python train.py --num_hidden_layers=12 --num_key_value_heads=2 --head_dim=64 --norm="layernorm" --bias="none" --tie_word_embeddings=false --init_std_qkv=0.0427 --init_std_up=0.0427 --schedule="wsd" --final_lr_fraction=0.1 --dataset="wikipedia_en"
MLP neurons of a small language model. Each row is named by its layer, matrix (gate and up: input weights) and neuron, and shows model dimensions 0-127. Each number is 500 + 50 x the weight over its row's rms, rounded and kept within 0 to 999. Numbers have three digits each. A neuron's up and down rows have the sign that makes its largest values positive.
A block is one neuron, or neurons of one layer that tend to fire together. After each block is what it responds to, as a language model described it from the Wikipedia text at the highest values.

L9.gate401:444521509532546402505572507564474537517570432540395569539553423517559470532482542489439432454556513461438494536568475509472553499474525555511504553450461526481503436519524566418444505495509447469403501525424486478454455411494524407430494485508566481523529519411489472489552490504498448528459484427565524530593531381493460481488444583553523401504575486535526549542520409527451551450500
L9.up401:436507430512447435493487540515551481439481488424424542548556466557474474444478548445426516518501471557495437539488482504523473511556524490506524475502453516527478521396478601438451548431458482643505491520501448592433533391493583559547528438546665471558518492469486478555535465532492527544433447480537625480514497428527560475485530490524537373511460497473420531589523448454528419488578
L9.gate630:458519374466544509618482424479499455471534552448477478555457523502535476456469565501543539502530560483430485450561515507548502539500567637518477519467447530389483496531548545455510493484517501441397560602524516538475476459503494498529515513514586488501526529475536509436562570518472506491469520429442550433621540472523521475480452434486450391530447487481505533540480509472466491453519
L9.up630:450431525468522521503501499544533498521455490578471521469498419541421593546464472465471490500583609488450446542517499464528428451434489463577531551514520541591459423466453551486544563401562466424472596495411458472389472453439528588428587510473501506432491520517531590468569467527528508478584438434498530459550491496513387432492552561523497479491376448587555512499495464453563635501484
Responds to: Institution name head nouns

L7.gate247:617448399506470525533451525547478455509510534432516514405494517483495539490472545453541510437460473466443525571454491456492541449561371461397489526492533523529519482551395475480501425557435561481456558549521542483521555538561456483534501560536522579562506511488516514461558607518505534507528452433531582546548478493464476545481437450490385475556544570530492485448478505425474589499451
L7.up247:435518497403531466530422456449480380547525568473449470387409531418489524446514453484517522461472497430491606535468523433576483555557472497459527472509467535538474552524479394535592461493519574552544572475457543519557502577533481508439431517551454463500482526552410531405511530473608458466535492425541563477494507446481441489480480554662507509474391464590461510464506519480518444554510
L7.gate336:574532431546545530507447539539523530533483529462459462441471513558513495515497548499471451433474470482427532463466559599466358535587543513446470392503479489458515483539523477404485465523388499526498500468511448535496548485545508484504456498499508592547513518532555442585590498444480463444535411335605486489532537409490520446517534484523539442485460522500546550453409559458580549520486
L7.up336:446477521476574490436531466560552523507483512441449468454555559465504506582476432552551493476648544498510565468600455500565486459457469402498517452454440473555493416499530488501483519565405550585477585485459487575472563575468487515541450449555408505499523478476418489426527634482531471525510512460530513487414569571449481415411492456617488532543424548531534453539471580526486429519426
L7.gate538:460486425491524427504517556505501446489554588491456500503516530486505535561568501568460483466527476504500522580550466502536540496521495473420455408543495547549472448504586532552589451481489492543536588528560658476575482615514527443438542563530513511461495444457406429450556605415492519430393454524529553529368475545483513505517519514508443513613511462503456485492538449401507523495458
L7.up538:459525527504436455495590546450440466477546515472442429451470474477429497535465560504468567583615429460513444527454434567564598462434490475514519484445465559546483487545529451476520476511538544457511522576393521476431497581553494473394507506500460582443469404475458449419423562548517506512468487512432523468472526575382593516492569494482555485462438475521438485568448454541488490512491
L7.gate619:535527477546575509598500520556518402581461516503492516529523513510498463520570478474500450424597584451399509462539521496514411458513512470491468483610510425456495417527464464527482533436498545489503514561514442454525522511513485474455483482531447503539530477509456518454512500382534428531502354410582507546447529513433484400482552441558446409504556487491524529492539474369586501489426
L7.up619:560575452437532531560486464509555436554485589455476479483494471516564478589483491523533489382514518437562503501434512483575459520550503485550510439504465573504472403562505484513498470489450545479552499529530507613497505615451377506488574456476473525538471523414482470559496452479483485497557497504505525598520531550526483471531402403523455549601575542593494582461492531451500440409445
Responds to: Adverb and negation slot

L8.gate8:437499527419412569510524509544573464562449517581549493518486440526512511462487526449529525544463502540526521444467551498447512428467453623507529461473496468492428509511415482472555491564514458613489501492486438485436436488560527533527549437498613454452530563501416575502557488416516509519542506441619469515536524489650578532541511525490436457518481511436486461511491460473447515524372
L8.up8:549432602475414474367552564508463527557515478529572562543433428505494508463427465566525441432462556562437496437542508507453596492482529490524488496448470541447523508524531406468537463362571483550506504448389519424497412389514460605484517626425482456496495518549491476463463463572559561528577541474600509489549460455486578506455450395560568444617474535425517489564505477511484565483490
L8.gate46:425504565452586557395485459498479456547489512458544555461616568518548424412514530474515535420481579469374416449503572487475452489437513476486494483524428519477364477462461553478407467525500537580536508549440579503456511464429496544507462518478606445565517528512406494531565565537568585507481422471494481560534511520612558468501524482482534442584539502549478507551444462435509413412460
L8.up46:475514548488542461537457481509556514502547415448541495477481605560485529546455479537495548408465467464494435410497477546461597427430500504488518428520457471520472491548428491426500504493536398521447505462537530511538555473566538608648481552495558447495536495531527583564486486408471500523524439380506438454400470494533535584443461542549502506521482518537417562551510391524448403401530
L8.gate65:454468533491465450506489522512501445543536506437538554555478520512404555498499506430465541530422557449451448479595417466487533508591581496526498487449442477451494511544513407422487548418472572567473513468437548414617529456462504494539524490523613522508516558450588447471578507493518512387438603444385498460608564470514495504514497422438462497443483561493496457538502404436483483440500
L8.up65:490444502512533467532524464432473461480473442474427491562442491501485497537458553445429499453516405451539458471467506501481617415549457461435538538437497480506465507564490466491517533446443538437535444380456483449511537412451519484518540568477530491509476626546509524455506496464555488489475475490404472463530488455455543445547507511484563588522620609467533466540405421455529516425569
L8.gate403:510466562503530505533505508503548464556520527546504508505468403440533523446553413472501490528538504451415393499549513566489612445434473480524514468477450543519486370491505538480569530455494459594515617491469480526534513406469506429541545548556486480506453431508483458461502497504453490540543533512568521522511531531557414604483493531581495469602481514510572483521442442450569469537421
L8.up403:595550577497453518499400408538487500549437527510418527527437490509455544380589415481443552487541515436454412468544524457543513451475482575547501432448439499515470427534502564418389524436536419526505536506455483444406524518443608511411500517543513466514476436519522495444536423520516465489507594458476553407531576487413398500531551548493490461537497488443493467512564461471580577528466
L8.gate488:451472492509453600567440494492527505531518535560459510430470490475501533438532485490516482492479579534431483527503510508498496487450527510433531460494498556470441414504451485515473466520564463433381500495507520473465416468560505496490528516530526479517454587444556435487541583459542500460505436546610526511518484452468513489489463411560582404543560519487515526474454516527520499548497
L8.up488:483495473536474447394632579432458515480488464528542612568575454505601485501580484513520540516512515518475408543519398541503520436490538576487483537438505424445544566493448505566544499465407454468415591542439415471487467492562565547443513503513580490446510461404516429508457486540463443480480555529353465457521560395474485518516471521491564501445523515478521607442498527524492516475495
L8.gate549:495467449534521464567534528477479525633499492474418567474520358574462526545471542459606500379540443481461446504524565504468560474496493509493461543453447474540490591499406500434439493489460412403497511580477427547363474486509415463466510551508514417500505538515502485519441442471568481474461460530512440473551477510502541406486452528435574506426497457539532505493457520526514522463515
L8.up549:565472356507415581543512568530498530578538525535416545485521384577490538482488473534483492456487492486524444481461492448461501490504443527491520447466525526484552564513512483486539465474467520414473501571598426547488551536587440536483581563467482510528468504473506574443486414465582486451483496535561454446534459546583554443530510503465573554479501482525475499605449573591520539462499
L8.gate601:527481447519461508518432605531479516553513560534542463435482374438522540546523479380569505468505465518434423470544525374583490578423488522488461555456419485473526471473450440573545510534376477474484454528539398466392578524550506491505596482447560465597523500617545532469542407548512528480516516508438537487510623484564504454547424442493565503551534523496521470513530574579526541526519
L8.up601:424590558473472511569513502458532449588516509535562499453393495490488480469577524568510455506460560523462427533530495519505478526443478446573487580496390497569438457517454470593505574559461514528474535481586485443534589545492477594444559591550511538515512500406542507362459530517449605432407509479504575423462554550484528537478554442400546456521404505496456392479510473573494593476440
L8.gate684:485552600426470500540471522550576351502397493442573470558473518487491551477603450490500556576472596503411410467603457466455498477596536499500469459490489479554428498539468470478508488582582532593575562489568514577494499497457513568528505541510592517541485523400482443429617526493480469487558577455513502351481536535488484483476598503443494445482489480501508427538510524514577529540512
L8.up684:492501524545408542537511565474502473478521498546509471471437465605547545512367467464498440498549614534403505454479533495561563491435513472510525508447526632405483544558378434523506539405524544599494516501488471495464424452462456447457504427509563447478520561574499533440620544495512576542455490538586575433530515515486419534491478470563444493518513465456552508506476508421499522444452
Responds to: Final word-piece in proper names

L7.gate27:537549494494515461502546602596553402508593554503488562549402439469500517451425436555528464575450502418399475485575506552433527496507486443532480501555522523505442484533540425423443565417601531506502506534462543487437463529484500435477472495503471476560522518440490471421548489612561576494506482562569521440523520486427451532448582499548448535560462494604459425547541513457469523545469
L7.up27:508583484581494517470587496557497502546538522345515540507433546554403411505482523493525464445473486570470492541578481476550544540475525576467542557516456555460451507502492431520477529510558482629486510419479488569475482485546431436452512568535542490510470643533546452517511420492552532535409535464529542547524518493512431475483532440595644489494395553508530486452488489473556491435500
L7.gate80:499554623552495577514530471595454534527473548502449454519447451411488566508575525527548528449498571431397477575590545439439482568487548505422467454427469491499533450418481434492438466446504517543544494527517464508458489482512536537475399504472475537566545498478526479546478574541491563493494518355507515477507491536481471445494496519528472534491475557440467510536395520462517587464503
L7.up80:499602563601438557470460497426579467555529528506532467489474501516469445534437491547450507501529517535532393409524407598500433432508513605509487500498482429554511518510489475504592457372498428520575516503428580530516524510547544584578429508383444458550495477593415512538401422481482505473469529542489488431500390472582568631523515471510432545568559461574574517539472534519462529438484
L7.gate330:488574497452529495492555480446516471413480460500479509516492535513535470553591592523532508466492498500459514419504404487521556436422503590505463544440439509538533466597494423505498501484512461480434499610454499567516457590494486484463551529625556473440486531465446542514552451524493402528507480501481440549574475498497512504465487527548441547585534476459416498482451477513517543498485
L7.up330:413491541570516445489529516577436477479462554523589518452538410500482428475473500490601520471563413530508456473467482448453527492526420543550482526550341497494445426563446453485469563447554518527519412516488499500464530499463528468497439498493583427476558558528488484390573519540525543538449518535488536541503535581496545519424505481535539501390465506501524531503546509378566563452446
L7.gate488:449469456446410516511445510473532496496550519396444484434527470530411533530459529491510463537537508493542582531541456419571513541496486420451503541477566534607479511551549493509472429520458472527539554447513540574509459429496569454545497593635455525543512566465512510482520474555499447544418575510501456577512551636484511586430450425626549459486536539490447527533442477488412516462494
L7.up488:353494468455483498532500414549526519529521491417483478558526450524418474469477465468566541429575586551382485546629480522414532504530475546554508543509460544539467571551499468507494555474498411517537418519527574487461514484488459516448525531560552551478548470506438508510519574559483505543416522487528443554509506491539482469490513544547537586478538502550482481514525492435544441473477
Responds to: Mid-name connectives and suffixes

L8.gate16:478597414467563490442472557444519417389507415416481498505465592508484463437606420485579471525545550405514439567551386538535517451527492530524426487576436553535511500468538503484482523559502522542524479466510467481550475541502500445502505596498520531530476437482391502541522496502446514489522485530454561566441608599480472511479489489539511464462533519554506501573499543517529476482437
L8.up16:520539486487590440487527571532511544424600485392520522475441536542497443486490485536468470546521478543510507466473491513523475412419439498464484423507552460553454471525510592480531474465569515555480505524556464489622584653441467490571499573461532603466498457562481449498472435488441452424476555456504520428473540527565565512521456523467482482469508428590507488503541538480550547502511
L8.gate21:526476494465490516574443582517554469512554451405514459435434475522456486560446560545609497582583424467531528464535512494567550498516524473452502459453440458491494471431465418523405521453531550457536620554619554593485569527477507615526468525522492453492608516515428533571512458441575456456525532481606466469501475533455541405505501480532489504516512451375415516418507509476532574479477
L8.up21:470492530475525554568437496491548479510447477425551566419508501581488511472468399571559450474496442404489509491505449399504498512478495400528524526554529433495518500514495447480509484583418543481508507488574439580544505548467461505557410483486457521485535542521488499543534581540565574594520495435543509602451500521479607558541507455472523434528379395488580505461587584481402507503532
L8.gate28:538482472504573441460465503494547501492491542531544531506456569457590490476475468481583439514500439468548518558537498637531508508470491404449457494580466529597511461463531588483433436445513516465510559535521448463570522504472451511494473453522473443556556502513495495585519608428425526509474465512502526672535462503388453553425562444552473477528477472558441573565504401441542529545388
L8.up28:503563497498535517510497485553545423541578513434583596518497484567527544584506524532484512476509476485568521430601553561518525528483528461434481512513444511484464430450548526578474462517576433475511507568499535583604575515509512494471466447506565617520474557477562524519508521469491481514592542446429480488507430468449565534551503443511502498547414451565480458498431593513520614530390
L8.gate142:439564514547522585574517466448516456419473537460435504523505533535520479491535520488586438471593439395456522491497490525434461498473497525361553473502476539450486474555459555459571482540563532413538456582545454476430502533472488557484484504547440521573499486494498509505464501482469487460536380407520456518488421588531534363468439489575459457546440499564423530461431552524460573547498
L8.up142:552450603548531471536473490572497460398473455424393542493576554523521457533451451577503533495530466469470550635458505588453536541521479549467494511499465595491487446482451539486500511474549521521580540455500512486491442522522427476485480415538532561436526533626550578523534476485408463521628469537540468584479428487504478543560453502512399495510368451419455510483512538465498502518446
L8.gate288:471449473477631449496498532565580552505572483431521568389438503459506478529472447519478509538481482440531450443482420544464531580523493467474473432492469541545551480514578435551476468504477451501480610506525578542580502409548429432541493519529567475532504542542441570510513584392474472527516556518502436544383478474456542417498511469549528375532553516511409400501524537480471447389469
L8.up288:507529455400511552587546582504571488532493474434510583419443524467529497492493494502484497447529526487484404467506518610414478516502486505504492410548531576595411481523578413477462541561516525547400504513487483536543461430452485578614538510458449511508488489531495554564435599520486438507489515542538452569536553455446547459455467534416473531533478488442392502535620463449451461398478
L8.gate521:475594439397473552430524590490576527498521575474498513486594473555482538520511450542519500602552492528545457494542401553469549491607574456503403389493474549556481543554511465533574485532485672485498517500552523467453532499541547446456464476522470511451513474479487641499523590479431411554494542475494499533528556522470526412458515458485522522507549561354398482559500515493568450442499
L8.up521:494452535494621537484492433525504500440568406484496593407490523592492416617530429525479510525568500580411545485498530551487407563456535383473474487529462466484505418456588476493512513477444532519552531478528535512610523524469414492515553499538462481560476481515564523514550557458489486502471445499557454535509483590512512513530547553477467565480494526471430522485528531494468401481437
L8.gate568:499473459490545548455472536533505449462481464495523488518540530547526454487500431436631488467520441545467489529463422552541476480421385515449495415527520465555574488484476526414541412478442526534419564463668554518514564560520427474482521502543403551560495509545401627602521474531461456534508464437461563527510470523481506421426491464506525544546463446471570486502470591449522516482447
L8.up568:557483460515584404429534494535452540469549567476425493474465516489576528505539471535431485428483579525537496491488458465593434568568454498444498450510480500438530486487517547535437489457468530518484492568446542539574500475521448500499505484584582404509512573603464433468544473503542423451564487555595525487510462506491440481545501485469496500491473508468495604523460555585515523540541
L8.gate667:457436473478449472418446423549467497608494484463459439529454541485473494477507450540476531490642490468345510529598436527511651530535501536488529493510478477579517466515409494500420457452521506470461408463481519419407483536548508457528580499556573530574493501523496517577490412551424478459568513495528541570539641547463537503487450458551491570490498544578407514398483485416476452459524
L8.up667:479487467435574491434504492574504500522461522535534414464432488530450514464554391523531530424495463484488456533513468559494577478478452515471532509412454504582527515539478556505486407383526499595477469509435568458476427556524543491466480561514566506458462522416431564512480506483471539530523508417556512512479541417478495480489471562542487504590503469550366526559621564495547478501408
Responds to: Adverb suffixes before verbs

L9.gate69:531501452504516394516518510489568436430511516416454492511489491556564484447501426569601497498478457471466495559443445507453479596570535475442510386488461544542627429540580474499536501493458491467522540495529481553484488394496470492466548465512533584528480440542432486471475544476499499536528484447543588540516590535590526503388504526420448457580581572476486572537426499437476424575514
L9.up69:590358523526510534461459504558597519505459527598489514377540516533369496497457433483505503497580491531518425520635538522598598489522523472527455370635445538411602567495445444631545499555433578458493519545523526474538528505467451438508492530539423464502489513552571612570450513432475461581509541527452451459522492492576508457517478435527491476506458506608481567517486541527508500521426
L9.gate355:481468432328460521512493496439518489440474454486479537531539439580471530474550545538504470570465491484497572582488534562470584520499555493426498490580547470597584410579441518444444527560470483597448548540557477489624486563533457469410583467503525479542481509453454647463498489503467445460500562499481436540558496495559495415515372488476459526472576508521475507542507592487482492502449
L9.up355:569600461529545461460487568582479455505536604510461492513535493489443507535455429411523538453545463516479405585552472479556505489544413370477556495559487461505523530550507493510507424479469513455531530473521437591489507524473510467541503561504540531499513451551466484496562634496460396447526493550490484597453566427481548481442517483452474483353514415505554588567511515470602457566573
Responds to: Subject-to-verb gap

L8.gate23:486508554563549455505574547518619521400555531487599551449516628503332597624553464489477458428560444493457482520451483554497573483468422547471479531394495396491424426560452527454467487484485484406475599554414494580493445524467527450506523610484570463483553507429510425498518493516426518463586472477476389447439460484446532505500528515544550355550510502586581503511496524508467507503503
L8.up23:501592556591507521561532482503570496575512457617517457514437464486444573481543548504499482491482443522525475538459505437517499524459443515448543506517522418565479492529460587462513522527524536485531522451589514473551501630468538441512574393534534493530484543475560442512433485548445563453532492425482575452473376500409486506561469445490481498577471465473487478433534517593492556588431
L8.gate174:571464509542548511480493510591525515564444506558495532524536533429428483519611420488395507431535518482434537465528534484422571445455517593467460578550522427479436505389496488476498480524481419493449438512408465456543438583456523458367574519513628522588449532552525460478447594494506535551486532471494446466478507488597507538501519494519585439546522371535553468400465469562458564525465
L8.up174:593539617508573517520487538592520511542431484462479510551513488458539558541521539462479561528571482508500489455466563462439532505461497542500511547486512458495453425543476425437411539435411478443527485568461452435510452506433524523505482542521546509466504513540543504534431411553507505482496608448508500511413529416462499555520527486449521376546439440368522510504586524586522512465485
L8.gate240:514486495423573525493516532568563574547579427435522507412409555477451528510526413432510430484452544490495560529510415487535481567490515593449478475547552553459456542511469444457417551518533457552475463557529466442565426586475541502560515502596537509575488555578527530537446469393449442469529546452511536525509531471580526419501519355508467495533460461546489476512401501478449537473420
L8.up240:591488576532564484474499542538582649554474510494594565469503535509478495545529582442447507505516518471517457452497486444574541540425498528429516561513490462567439475480510511524494448390484520543509488489520466476575481464490517582511427458521576390553510523563558497517477454411500470400545469568513424456481556519459535494518527426479662499475540440447554546407534448522473531516518
L8.gate319:503446448527542481480491569512521514479436530470501439440491460437472575453552448544435494453515540485505374483465529480601450522522561667481510537519524521478459449534433487391547537455514480472450514506484515548489385484410530587471532560467578536508544552470538579456455498526460505552497454453548517466581477553569458560499472466532520469462527549495543446483478527482465511492527
L8.up319:592451431580491586586550602522533533491650565471506521539452539490461521470484466495465481458518556542469500529530527494537551627565447509503523505372435472475469533405463452475549497451496516574462471491411531484540451527474496457448572490528557477474477556482602524557556545474405450390513526578518521536402524478542547535566521495444495575551561461453574479482465499532550506446514
L8.gate339:517544480529474549507569509551530472567463497537466498518557410399540502445522530486458526552466560491427505519571524506492444510476436558461437484492533537475512516457582542420480522451499581488497473472530517464500514530492570402487534513536556544522525476566542506450589488541464418403514480394529582477439454489573514479516448596503444603514643454431495512439519608450462446587494
L8.up339:523557559509518461509481516491433534477478483536531488552546560493510548516527523526421485525523483553499546479501447573489477523521464557504502574510435449490563453461493571554577588436454570528525544486504527528529521488439484499372534545609551444447468540482531504519526447474453488430453505543483506561556580496568613489580521476486499498429426397418480494457498491517496551351551
L8.gate420:513518528552477530465521630475510483505467518578603484539472569453508517444547469446455408471529558522540500505560551557592504478538515562524478506494523524473503408361469463582512566438510437543381465476574471537397533548556485441574558525588502552563492509435565518486473583559498438540540465439529451546482512402562439424478558502554517513530460567451545498311535490526511437524462
L8.up420:560473424607570514516544535483482440562475500465542519570533532544436479610543445510522467455590545555504419541506441458454478464513594529529492469397496465448346513485587417552506592527554455554507527508467489481512400519556578403486472505486617475493527499447483469437442461462470462540519514499513461427478467515470457502524470450547481559494503528462513513379455574532446537440515
L8.gate443:498548505575532496597572486615561573566473451576493482432483545492529537510532543421464453452582492550540450641477558452499521492452494528520537422522520445501540513406506522489514491452444429485437479587423485374469475508513428513456540486451481522508519580550501451515514427515409599476502445439476477524494518532571583491445570486527533515554486414469563462538566391406547500567492
L8.up443:499476469492421451512535437590511522521484455497494436428494488403504418513517494552490524503447496526474545533399565446525433461530412479482526537568506523499500530510478467518507572441450524655515510590466492545521453499420518494475535422514383549490503538601488546512457448533480565503570496408476505537484540438598513480502502448610521529505515396379539532476486496499472558430506
L8.gate605:538533467541577497461464554525580453463418519375557553534453531510543487456488450451537486451477474493412467467563498472544436491533543496526462512451555472482425514519497439453418543501474527567505534510511473554517483465536573446544514494561577392527486554536519473458480542524526453485505516505460400453573571502494392572498584515462526451609429380516472427441490479521580471536506
L8.up605:563581573540605535597535497497489512430462442463508494402478471502538443542536580456471514526512540531522511494490454355523485532510521501558478417512528495432523504361561448503516479476433629481480429506523513464479422504503481543500610579533465583483488526593589482433463498526451449488540561366431599472388555500503518480435515469426485452443491452406609505478467595481468535486474
Responds to: Definite-reference head nouns

L9.gate268:519461497458475441515456523533475473516506461427524597552453557461458453451582545407452488563459542511492538567505499544455485580499534529468451499538414432597465515487468524345486567492438483502506474525527509473471420535501553528413496594492547489457482565507466562615356555426491460429561521391514454534562498460616478513547378475440502487558549495461556587436555550379487541457540
L9.up268:496537434540505459502535522416582462486462560454510424459502503600590448490568520417541450496551398473636485436451444539571444482500528642519519515540513525500415607439616534548537482495451508565429559435508470454507551507495472493496541461460502534477509485502514569546501389455554554452509443534590576486506539558495511488539508421518583520484487541441480500487538427494462569534509
L9.gate467:506399531491524502540518574509529578559541508476521562467488510502480555471499474501536505541544476513592598431548491544445452558510559553544463504525486517479465518431494465477495507478446463459444484576582434477484482356448483403444577566433430595425507495472617497555556492477533576530398405448487454463509496565455490515435529487446560389497505489386507453484517426453482528539502
L9.up467:472410548486483545501511567499529547470472558368555555480450470469513499517494514420465515537496445482501436493434465556414486506512564453450474485494480560554490504420571580410520566509473480497453519442468560440488553553479456491502438450461543542533496548503507443545451547510499498445570501467462341541553423466521409586422510461544501530533475448515485489464606430525619516442412
Responds to: Appositive head nouns